MLP neurons of a small language model. Each row is named by its layer, matrix (up: input weights) and neuron, and shows model dimensions 0-148. Each number is 128 + 32 x the weight over its row's rms, rounded and kept within 0 to 255. Numbers have three digits each.
A block is one neuron, or neurons of one layer that tend to fire together. After each block is what it responds to, as a language model described it from the Wikipedia text at the highest values.

L6.up513:109141131178148054083094109075099130113136172161127165134159178064142122180102140192208133079050125108109120101139109107126131163126131171162134082217133142153074122068132179085104162105092123037074138125121061107131094114139089111197109150158081154105131089081103133123117114108125083148088108091110029170142160123098171116116112127100080206128114137128099115134111085073122099161161151145203198106127141101080103195135163104089162166166112086155
Responds to: Number-internal punctuation. Decimal points, thousands commas, time colons, and table bars placed just before the digits in tables and statistics (61.64, 6,507, 6:00); weaker on possessive 's and mid-word pieces.

L6.up1288:136110148123129179105201138155084132140139119098144081119124115143159183171125133057121090119121219152097094146132201143175157139149153076162110144136161204078120150147120113086145130113130089106121132056125109091141121152123168067169135053113119101143125156164104139144133152150120111121092142131116062139123180181154138106130137165127107105086100153110118113064076092139130147120096139172087126131116076104066227163168141182069133133140119078086
Responds to: Plural-noun anticipation in partitives. Words inside phrases like one of the most / one of the first / three … where a plural noun is coming, e.g. important, first, chief(doms), co-found(ers).

L7.up493:090123117158157145115114153156209084124158157141115144164094150107109087118178132134105077117105191146118072071148108138096141152147129103110092108148155180087145128137140157166166160121099171145115180127125152120203173134109132158084149173164171138131126122103114136162108033166101115137172095113142142069138152143071154073066102117184134126118118152108106180120084083103108122128143159130127115123085066180110087097198114090135113133167148150054
L7.up878:121187080156154162120135133113130103088120116130169099117128101100212134069133141114166120118067129164141108076132094083142090213159092089141115095130093157135174147155089094147063173130078184168185144154120126118121099135144139129128155127156139096138187191123110140130170132101098137178103163099124110148141161068139131147153115145124110107106168173119104158169105142112153120145203077122145100160193121097131107117137092163176153213118080126147
L7.up1278:078196108101111152055097193124142148169124164113081105147169118105142125136155136142115167112075134180135131094078110154076135107121128134132137088146116079139103131185102099172240115110180107150110171100109123158137178149089169108089159120128115104107156094107181122156126102176177096069107134166128131162119103133137089107132091078055183132161100208164100165076147087128151127187111144158151092121190158133119093169180108158079108099149131136100
L7.up1342:116110137112131048066112122108116066127143153155124141112121136111108043142111153153113134137057104158145114145179105131104122163115199149139143126194122115136093134126184158154088093109151112124079114126106114136142125162116075095100184095141143212131127137128160137200163185161076043151163125160153120111063137128103100050110127116146123113120068097127142118137147162105124096121106138071153135126095135152223095188119074148134166192112190089172
Responds to: Digits in numeric figures. Single digits inside numbers, strongest on the leading 1 of "100%" in election "Total votes" rows, also in distances, scores and stats tables (9 km, 0–0, 1500 m).

L7.up266:138107156158135186105132142203122108111087151134139127079123159097086130121122199105221171133107154112145172127108124139115163159135175138115068111150122141145132137137163147092127078131086102113117176086040154102146127127125163111119116121081167128163138141156141122161144139125139077120177110148110139112197122085110138150159138148129114174116159133153133196075145128122159125082089140194162149203128091195078092102164094146166163212189160112161
L7.up549:211105161073108144126219143125105103173142139118116097104090132096093143128175152114134105109107214105119128102099178172212162125151193119116133127134089197116119166175112128121159160078104098152141130082121084116165088159146124110141123076141131098130167183132138123119127198129112130065125135093183097138122176154122155110113114105092153052105124167135189104077107126168111116163134165144137180127160063148176208153156185146066109131118102081106
L7.up792:143143173143125178142163164135085115148110138092182105162205089079069114116117166086104176133083186134134152132137091090112135158109158086113099160062156189069137114142107108125140116102200144115169151078133120080138120101098127081141088110109120099128094093153092114156101145104129141178113149176071106092050158084150142112124121136148114143113137132123150071096093105154084152127106140191173139152147089112074233158194137156118141175113109124123
L7.up1662:130136119157139151119115138138106128130078079098128100153141080138110104150111121123131126070125234071154104069109115146126139189135170121084103169156137220075123140184105112117174135089153136135125142084144054097156143146092143135116134121126136125162148145150099149203122145109111090155142105110136156134135170166179167154127132155206105076069134158120168104080122150180121172104064113206139172101106113153105204126153096152137122154088144109104
Responds to: Plural noun-phrase modifiers. Quantifiers, numbers and adjectives inside a noun phrase before a plural head noun, e.g. "three sharp turns", "several roles", "16 smaller ones".

L7.up424:115065130114063104154136148132068127101122132114111107101125148103104115104147152115120166137143124140157151175185101200123126178174171114140085158095102073120127050125113141132117125134177087153146126101135180084104116127097132149148131107105093104126094127030089064083135127104158096147076130074119191113070177160132122185164143098151094137145103144129077146091126129094164079137095116096167106121117114119144134152128187166130168148153112165115
L7.up617:134055133084088050133122151089097148180145157189100101110134062086115114146189133114132166087121163184122137134124136179155105087095111117162118128153201141109100174141121158125116139166108151138186163096125097139126122154109176114139108064135162118126138132099163234111109108089101133105142212130185116097075137145092088054115071143115106105177142149124093156060110178143129129173130122105107104160111131132114170122043140148117146150115149122214
L7.up1177:102119148149114043121153097132078123153105098184129110120185198088142126163178186097057138041124123173098143151184057098161115113131083145146141145126175198130144115134146165154109099126079159131142153117103137128138119109119179130144231114171148098140110118097077121153138151154119072130169146160139135117107108119116132166122108120084140167121183123158106111095084170107104153156140132164112108128184116141212128083096126097129179068147125136082
L7.up1297:073192161128110128104122185067152099093117130108124110100107081110137212138113156121110110152136162154117131127090113149134154106102151122109138126113096143130109188118160162165041093128131099167148154088134164118108096124064090148111151110159042064128111065130150141113177143120201143094139134143123147095149107168145085063106115168157116138044067100099122088107148112111116112194204196141121112115140131090125096054099096100118195134102113143152
Responds to: Digits in stat tables. Single digits, mostly 0 or 1, inside pipe-separated sports statistics tables and score lists, such as "| 0 |", "0.76%", "0–1".

L4.up10:140098109170132178141150136121116150080167119069104174168101150157148111127120132104186076099134085094130138139105134118133189112129091126160107056164121129149112148122213142106149105126177126146163144087165120111137133129121164094134135193211148144164124142098087208126074150160140159127188090105124099148075142118087151188122129110145141165084116184142162083135076076143136177126161182096128144149130146158127121150121116150088132132125113130097
L4.up58:156110111163091119142113097110120123108096103135124101134062156121166106078176101127116101120201107126141144103117136125128127152096139116092137135179134148169110159102149146112113105086149121144135179141157083109168134142107153160166201134116168080150156116128106148118139138166125125105158133211147107147080099135120060177128157080128215118128110185142156149098124142113107116192186151178134192155205144154163070103108195161088111101140127199082
L4.up304:131096148136204139094139146076125112170113112136118104118160122176137105099110153103148101165086078143153157168152153094157136160110125096146115168122158115127097181115129134178116078162092136143098203131167123142057131124137132150154049113178091167078136152160136093127118120105131106106139130094110129146159091099111107168083123114180138163083165173111145141118098129183103067140147174106154096186096094127101058113165153199166154136162098171136
L4.up343:183143059135129153158162164076096093127127140116077135146154141168177133129148137151161129088137136097189155135117063161110065132204055086123167079093154110114111085162108115176156143121120134137149172125136156086138123183106147147124150153117178152182112095086057150104135119165129138135156119141100109163126140131085141173128178121082080101101119152200112065110073089127180135201168128088096141193116108155166091122180106149138132118138073154144
L4.up467:130139144096163137149146179113070168157165085133158138123147092118095136118128116093142211117139164188125131177112103172109144130141116163098105174108148162132188062128102141188138069107149119109111203118175101080087141106159156176136125137134113124128084125144153154042215173118125130161135128117176091170090110127132130143164141170136157132146166150121140129158157110120091114121145076080147096102132134081113111132135120186128208090127150138153
L4.up627:135174140094159130134179137127098148116139138111095136147114194160125178145158125172173151118133138141153124114069098178160186146093128086158060189086146125096089102126073127112131183145100072141089135168131132162190116123085146153143173211140115157194101165147141163142161168131194098118122107128151144133144157133105075105252137121105085119124133179195099102111117086093131114172121066122128098161107102148129123178166169110097112094148082127081
L4.up722:048072110140131099157135094163143181126128133185130091140122145134168186085136172145153158123116148144161096134115105137135135137158115195127170199077169151155148149153134073119158125169064125139142197157114183140086153149171106199135102109099101195194114174174038144121182086137143177130136136090167072106127177080152092111142129076089099165126093116139177107095085084155108137106141143123125178183041159147134068108142148227092115126083113130144
L4.up770:168120057143109114164130088170131130170151143210103099191105157145149161112098114144093082135149139105150077179078087125130167120104105182110125161154140132140140119120163136109144137118105128124074130061141089221163159139128066111157130124184094146128154158114183111153139074124162169137145151132038110145070167109136094216132111138118109191115152169118118112112141158133201098131098101108187123162078141135123081146106133146153171074094106144160
L4.up944:112139105130175115217180099121177148173131135157123176073143122152128092152134157124066117160155097174133165108133114099129120130124122113127170158168152132101159150136104163109056164188099133138109151120142069166096171144063130107079159106107103056178188085132108150144149075122171141128079139135104094127144126150095159162123169104064121162103142088127164151098145153157100194087136117125169078126126105122116055177124154153142106113124070139116
L4.up1177:152128078127086158138187113089115149156156121129085167157125130139193085126093098192094092165154134131133095078117187137109097145146157149099109132196114143119115099112130153075126154162172154158148195196070143075199135121146092127158134176129152156098101153083093176164116147140122148118153154112165136135090169166145136180214192130078089100081124151168123129091110120127059108163107154111101111144167105186126107170104103193153120141156155116153
L4.up1329:095098146146150055112145115104131137106149140083067160139191129148165119190107132145100158142122154145144138158098014126132113129164148137119146133116093099140127133170104136192142127125145123169142159161129143155147140136157178166160116140133126110142201142180107144208128072096110183100171141090055166139157128113170134146100109090132074110144151114179129112145112136155110083139073038075156113176110164077114160147136145158137052135158201140118
L4.up1410:138122107095178144148110162139048132131158064097131150114144135166175151137122169200119117134115156135165130131158138100141118188185116163129088135103163068112135078126122162182149135124127090170074144117145128124135151157133179140141144186152154150158123128153129163117120172161156123110109117090155124122093078110100157165122131178115149118113142144207064074198130130107090130165137139047128167120122130121097071097096099122170132143159132101129
L4.up1430:133135088147144099112189140150078109149102105141163078149095142132177161074120126137135163168145103161183105160098073110203140182192124154143109118134125166093108085145136137156130087133135165109147105129108099177048161148119102133158098115182148114206110133145205175144155077151156119164084098183149126089161147162160158182113101136132140094099139164146157103065118094143063151118089187115162172181147123089084072129147154175115122129108129156110
L4.up1443:116087119159181092140177115140087131147126101148104137126197119126122179141117157124117147119092144144109148116096101116118193170167114150136169163146091157000173186132149150149106100133125094128121191169142102115129152115126160106111114135137059124130165175172166108131136160096182116117126178129141055099095164203079188153105138123170109122119150103150071136148112076123130100170091117122122097134120140148107092154097115163098141105146124128126
L4.up1535:135118090104211123151084160157130125146188149092091152170092185180179165077149138133150101172139079140127124140127096143118102151138153164098163126179112156118154144191183079101121101163055127185127117104164110128168137082127129132137143149192178154147101150114121173094150077118140146103141142084150069139097128069173150170128155136196161138117167136100192104139123130085160132092167136109093096121098050120094133098117111189089087118151143147139
L4.up1541:168113144119095125064134177043108134144124133104120175129095113156144129135096141134153132153175156122086197204133086122160141113127134152082117138118125131110151182109141159103107175095152139130095152141135122134143139125091104096119107146154120152085196169116118119128172163135121104147125134180089129085096135106106180179105050097124103103156129133076131083135223080147104104125158163134138142126141108157116090133124130113181156151111105088112
Responds to: Late-column table numbers. First digits of numeric cells deep in a row of pipe-delimited stats tables, e.g. goals, points or league standings such as | 2 | 0 |, 28, 1755.

L7.up1288:149125123138148045116124151185110140117139077134143173110095147135137130167147119118129101119137093169131100104146122085197157147117115068063172121085155189146152165117111146137127133158076118106184177114126080123173133146126143061162147107150113198112138133106138155103151120148150117135117172190098115183154110139100162154115101134097114187117131129099216082142155106123131128110111129181073117179127127179144096094106118157125150100104078179093
L7.up1544:121123096143102143173208132133088154204106143122112076240134140129105159144174179072106077106156211125110107155108116097090096155095068214183055122122117104136073187147102133122082150131125165069178055091124161132170114139147171095121111142101127093143118110105241138132150130129123084148112130109135075112145106192098123129164165129119162155118143142125146156111145088157101122136114136152137169106130103114121121108118141159195136166086110122177
L7.up1653:128179102206117137170117102082146088113144111126111131134188182220123125136087132160125135145163150114096073133096111128113103094105134124127144098060063077149167158129103146119101123093115091099138114147128060106082129107166155125128124126149138151117110190110086110120078148144138106152100147141105095141069075101144107155130153090121177130070102124185128133103132117109148122103127140151131077169115081119126117143126144133127186125088094197162
L7.up1686:116095150107154115173112083142137126091163135138129133094095100216035106105176104118152068078131133093144143153152120128069146160113086124189129147139171128136164086094176130166165140189117113116154097130123094114080169154165143104127121188139115098118123147100121149165123139155110128130118116204133247123120172137095084160140136146071129122146095114129122152097068148137135127128110097153064156165034102151140115070159032199110120111147129123127
Responds to: Table cell number starts. The space opening a numeric cell in pipe-delimited tables (vote shares, sports stats, codes), e.g. "| 0.16%", "| 0"; also first surname pieces in name lists.

L6.up1069:087100143180109153187156127092127169102090131169094151146125117103058082124097123145129068126145127146137159109117167137155143093096088113159095082142163164110113077125096160109106167130186161124138079093150148132131126126142136160096120144143032174118144090103124110147117055071126103125100155110148122150156124130119109141153090091117157137152095107130111061094059138143157123130116108106110169103122111101082142093127133162139194152092131103119
Responds to: Statistical table cells. Pipe separators and digits in numeric sports statistics tables, such as 0 | 2 or .456, plus weaker mid-word pieces of place and person names (Hou-ma, Urs-ula).

L4.up16:131083103151121179145229096184126167225133115131145153123140089087128131152101104118161099094110196149144150178115084116114162109089126116135064179071180099107208128175169076090138168098059111089122101120100129052110144141150145113176141137092123120101150159132142120147101098109130179125109116115103108154188158161123130182153133117152151091158097138133119127126068099118094163144067102160139173151110123078142194116128114153132048164104127054094
L4.up56:130140134054128195165096183136085146078138140113103101120175139106089141101081156086143112117136146114099106117185122109033114094141089123112111125163109159170107243202078109109133062104125137126114187121155153098088131094100148112147158150113043075115193130124166130095166163151151140132102165092134067153109104123135186129106135153088109106163112135134119162154145157138107200163090147128112096117135123141026173173193112111142133075128114089187
L4.up123:124173185128140027053137097162099108121169088137127126200081156157123139124107055164056131152137104161123133132111159072142107143126137101139197105101089162139140093139154122146202139140122151125195131102137125109137158119156152187147150107110138122169103111131101156147146148149215124122131121131122133142143129111146092107163120152119143161136118091154115163101135126174109124097166139167155127125153147165106161101167158192164139159129171154102
L4.up277:139143125119147143097183128112121093184145095099151148243087174128109109164134131161091164185124064130137197153167159142131110119099127088141158151134096169092133112164114136107074152089193153112157108107204123103104119127162152173117087122196167148134122128168152114160164122128107175189129161145166097145100124138080098106093142097188131125126101155118137129080068091115112061178122152141085092162099125134149122189096160145088143123113185076095
L4.up505:133091143081105151119147176132118088126157120074163157139146094069123075103094108129127170149083123088086141185067121155133144100115205143142143144142093130107131078212122122142159166139121098108116128118179109110098146129085170156128129130123099108179127101179095174126175140139149135135123132124108109084198104096132101148122049098109154121161115093101067166113090079164211110097103117134131091127120088038117142158147114127109112114151186053157
L4.up612:156125173120160065167207131151131094125128130145155150172114112095176087190108102157119128193122126174077154085150145119078126154123177108100148179143147118123106092142151082149168109114121156097137096126130152133132138148101208112080117155116103130112098117160204149119116100115115146134110137177197141081131152139130114181097157111124142134109144031104093165126137041140121122160132161131144157097076128179142166129108090139119090176134133182115
L4.up694:111128064121181100112124120164097158100131113127125102167206106092111194153110127130191113115147100127097177123127119085096128085145134136089145145104134145154156195125132115140123153136154132132131115192165062139147116105109118133108135166150098088169143112136142166160131092121128221134102164068123112113118180120144106115202153161073160195122227117115145137107091128136166122149155098083162113127203120149105089124220138133133138033149085093092
L4.up1138:135133168093160116102119187127139194069097150133166134128086161163089119138135070124119165157106118142149111150057109122148139153111145102123116132100167164135102138163131141174127157115105139160170115126121076113097104135107138113121112084131111150125109151145179129149184140140134136189147082103119110120174181043087080118120131124074176126121120108107047138118149100103134051092150119187168133124123128156191154107121074186147077126150201138125
L4.up1272:116130167124090134101135111179108115087105081194153118116117111117109125137111177130090113114093114126102185123153087094184111169120153154126143134142121123096079151113249136129130080146063143133161188097102150118149126159095108128132113106181129155143144055123135116144168118096127124117140073126107076155129119164098135101081115153101144108120149132182130208133096163148166133105188174135109130124106148102136106153172093153162122166132120104143
L4.up1378:161135126117147099157142136156182225112077082167142132128073162091048121175149140113155143110118150155151110129147134220097137155105122124139096125073136138117120061117136062151129145161128111121046144103101155081096135119082130143112108114159139126162115119139143136153130111165082156116207140119224152151180178088133196093097107104067140175117121130138074119148082154117099163121134135162083104126159096189036153106137136124134053161128105094133
L4.up1437:147130145095135113146118164163153194120113140106187129150134128102122094134047138174126183146185141121139150126140107159126177111050142079069115112146094121133155136119076121127118107087135078124091113145118131157065115117081237192116175113118143082122101167125101138138100121093112063104095137115187099127112107113126115085188114140117159126128176138104117156121121123102139107193175141141104085102190111076126152066132143138154137077141125099124
L4.up1467:156128129118137161050091133126162114163132115112150087184081113132096098114124122143113075097139163107091130176150121117203128137176072110124078170082148146123080106142179171094179137158181105198107183150139152068099138166159130145106077109165166144149137050142125119096114099112187075084110154117105119128140102039142165114143167072063144092153073173168092152165119123181157146139096147205164104091102104145138100133043139159145112101127108071140
L4.up1563:109140116085108074180127200145108132121162149156111168113130173150142144139162127144097145128156140085112166140099125145100139126199142077117082095084146094114120132150088136145096124069074128112123142126153134121100138130102127201137111175058156114098148125127135106167085135124172110135154065105106167106142144108109143098132087152141124131127118109146030087186072141146157129102091168162122117174098123144121114131197100107138112120072099149128
L4.up1564:116118134175162167158094168147122141108118109115162154127080152146077079092159113122129165120192164107145149158116182099149156144103177088127126107134158119044157130145107132086138131101101130127116111127145076185147143137129164166177144199124152122162109097134164092163084213113132142118194122140172137112151092098113157131214067130138124102167137125063103167148158141147117143102138114107141116111075123111144129124127111145155104167146188116134
L4.up1635:138129106123108183177155125143153132179163111164102094104143105146122128124146090159108128106106104103140186176121071130124193131147166152156142146163074152090111147142091045138130104104179151125119140098146143133139189156110144068087137137090110181147114167159140086098160103093049134078118052165151057111149146152181149093161150139102151131118118138105114123168143153129143117098145125144141134160106044120161144051133130155172146134122102084128
L4.up1755:135096134147119199147154193178160121108142156093153104144166149155119102118119108128100176065136104185153116136115116134152088054118128111164108142132100139141120122155146086107135143153143203106153174161145086144106101165146134100141173100103127050071090112190142126116144158123084104096138093056173122158136112136104201074099108168135158099133059159152108164110153159122166161117132144120191167083156139124111115173153118111094120107107215082082
Responds to: Superlatives and table headers. Fires on words that follow superlative or ranking phrases, such as most notable, among the, and one of the first, and on pipe separators in table header rows.

L4.up33:156121108142098125164138185136112094085092112146182160133043100059172149137194112142180126118149163167084093136124173196130100085152169139133112100139117127084208119096113135146134153200129144193131151128079112124134136180132191126119122152152125107191088093109112070079199110087123137156166140097111065103156137093124192168102144101129135142084121193139051093140077165172146220169076160130129085145114141125123148137180114137133137089068136124083
L4.up220:151166163176129123108097204080124169164118112121137159107105142143160091129119119159197123097177105072200140188126078079137157129153121114164093156182097151142070126062141116136141170121133165175119146124229142096155170104102112105146165119130134144175211220136158179150097105122089160131079115131091154152077140058084166180129098100048148192155126163122159121105110124162145171115153144122122059060168135155087112153125151140152127132095139147070
L4.up249:133129097160094151212137138111097144125106145192200145198133182140150147114123163103114130129131173126145153160161113116118186143107117130135040136151129107081151192084099173144139146215072171163140127148112078133171125071196093090121054163116099104129107070151110107149161134125105147139157127106109115121104120107114141164103172125122131119134126123071158097170190145150081128111184111101148106146107164187125142081119122194145104139066124106118
L4.up283:145113131109144134125108129188101081110109113123131156076124132087100131135151117098224128108125117141094130093100163118145072130135105141115144128116113142153142142120129156105106159112125106173147140110085157097135096152094176131103160144158119166111144170162129156133180146165114136195146154118176107158129155094059121158129125125095118170134143084165104166132120085106120124080138189124115188098129134159158118160181091138137098079119098143122
L4.up294:142125077109125178118105174066111160155097153120118133134106135092139130161160149141194138113119072117141137131136124100115079125123145119074053119121133128111133124118103149151094104154132119058067151136118108102162104110085159096132175155152146148092157190140142099096209140196102088152105164107135116173137137110155136107178130094092168119094186160168088114134127166118086190154176126141136103165124155126150105142101120159121137090105139121156
L4.up390:169156113132131137141089213144094115103116107124140157150116099162119143172139133167079115112137130091110118145123121161165161123142111121126120110141120181143119177123170066103127172134139162173116157121130157144144149102068155096100161181144138143150119127098119200090149175106076073060156060128165104128116145105064122118100133130175136131149182154152150111124145108115134137128191142143116069164153085146145107138186129143136163085099135092043
L4.up568:127105169128143123109118143141079127088099108118165210164114145161149134139155119152136168142127107102083126114122157130103167162091134132176118130091132122126105177151144136105065125087109103134143164148136170112135151108053193142113204068161160155076116133123147122121125115121069137165179078102163078099126101108175085147129153079146098121154099157162151153151118119138118122163159202075106082089182118148113146088130165114134138134139123080103
L4.up867:072061147138121092110198174133147130119103090163197093177139150147127109132107170117080107101069113113107104117162146123114170224099175105153095166161039208103166151147175173141149098206112123181117127115146076093110104114172123140079123113071148145160167094127109176092139114154110149085160062154108133143140101121113187133149119090127144149126158112124173161108155165147056079123119115121128107162177102122116111122115137164128131057106082101139
L4.up942:111186135084108173156137150152117143117132138116148151109149124096164091159177162166158083093115063080129115156142117118169116129207103092146097173159108086096104173201131178129114137143070125126061074096085064114107137139102122088158091124081122085224123179140158107135180158135142126081094156155093101104169127125138101213162120106151138102082142097138132011134115181117145165077097153109099138110115177097185123073098170171140102107103184102109
L4.up1019:165146103196110140144197109158095115144104149050138148133126077130144134127091176071146159160030152084109129109076121125158137147065128135142153123167143090093080159092115165109157065134182122158125167145101139159123142130179134077082085113154120143123137106119138181143131155135113122160141141091115111148061178143053127127104109100110166142091098165125110116082140083159134150096159049221136127119131125123132132075114119156098142101135160072099
L4.up1197:130112124178117094130110146110197224170141157089122128162108111105129137097123189158136116113137155112142103166125151134140170116098133123156117153130110148120079102163185131116096082161184117080131127054104055121125140082127127166139167103114147138097131189125168138078164151069100137153139138129174147140114086123121162130124100124160159148133131098116154081109079096180094116099110149094121087045108196094076096122165114153129144066127150119161
L4.up1324:150165087159162130053054111066160178086099117092103146108124105143157179127187131117139174130100159118125137133091145158113133211117099114167087099106102176133114077139139164197092080098102178077126086146094052132131136164171103107181142151159181122127123083140085119071165145146093081145143107148202102104057138138100147124162177105114121093093167156147125132112133092114140112126125156070154019174112141156170145114117182131066164104200110137117
L4.up1599:141071111128126085106136157094094078137110056189172112113119132139102124084116178090167134134114144188171124137115085107131172148103089129110144172106166174116061162141119101145161108141162095157099161124140092148150128114118133170111126192164117124148188177166134121097146156145098129147140173092161139098143081137079106214152166125138149129089160126160078098075059103163091103100105135128162121131138162137065057142124148111142104136091091110134
L4.up1603:073122171098137101121149149134137215167080125093144097143138156121126119178137108167126151117125076124063122128149190092146134104149147110128113176151117185133142096140157175116135146159103140117135200119142146149141190124036131142131162123074120160185086120126135123105125145191162174121134089081085162115125137164180144237074111147132191126099138115189000103083150162130165122132109148097090091099161124146103118149080212146147111095038096141221
L4.up1742:166117134118106130161156138151132132191124047170116178131193177212143134143080118081109159147129125086168115138139141134142124167158157077099071113161078172070086128160152125090063158171123123124135163119084102106092099137110139165141165122143116119131122134071127161139151130115120108164105142139082161109190144183132132143122075107085148102109148128097064131112143119166127111131103106079157070155111144188075081119123136098198098114103127081107
L4.up1748:159109083111143127089085145147063158122101101138110109157124122123105170090146144170101157085112200158101129141149163114114167175139152095151079146143189101087170163118136133140151136090171144166161114136103147165123102143118154154103161127181104096125128143112135100098124129147149175140176126153116133099117124062105113149131120144126120113168129123168100134126149197144154123131133171072092134157111130122103105081138173150130132093145128107169
Responds to: Numeric table cells. Digits, spaces and pipe separators in statistics tables, firing on mid-row columns such as player stats, league standings and vote counts (e.g., | 4 |, 43, 7–5).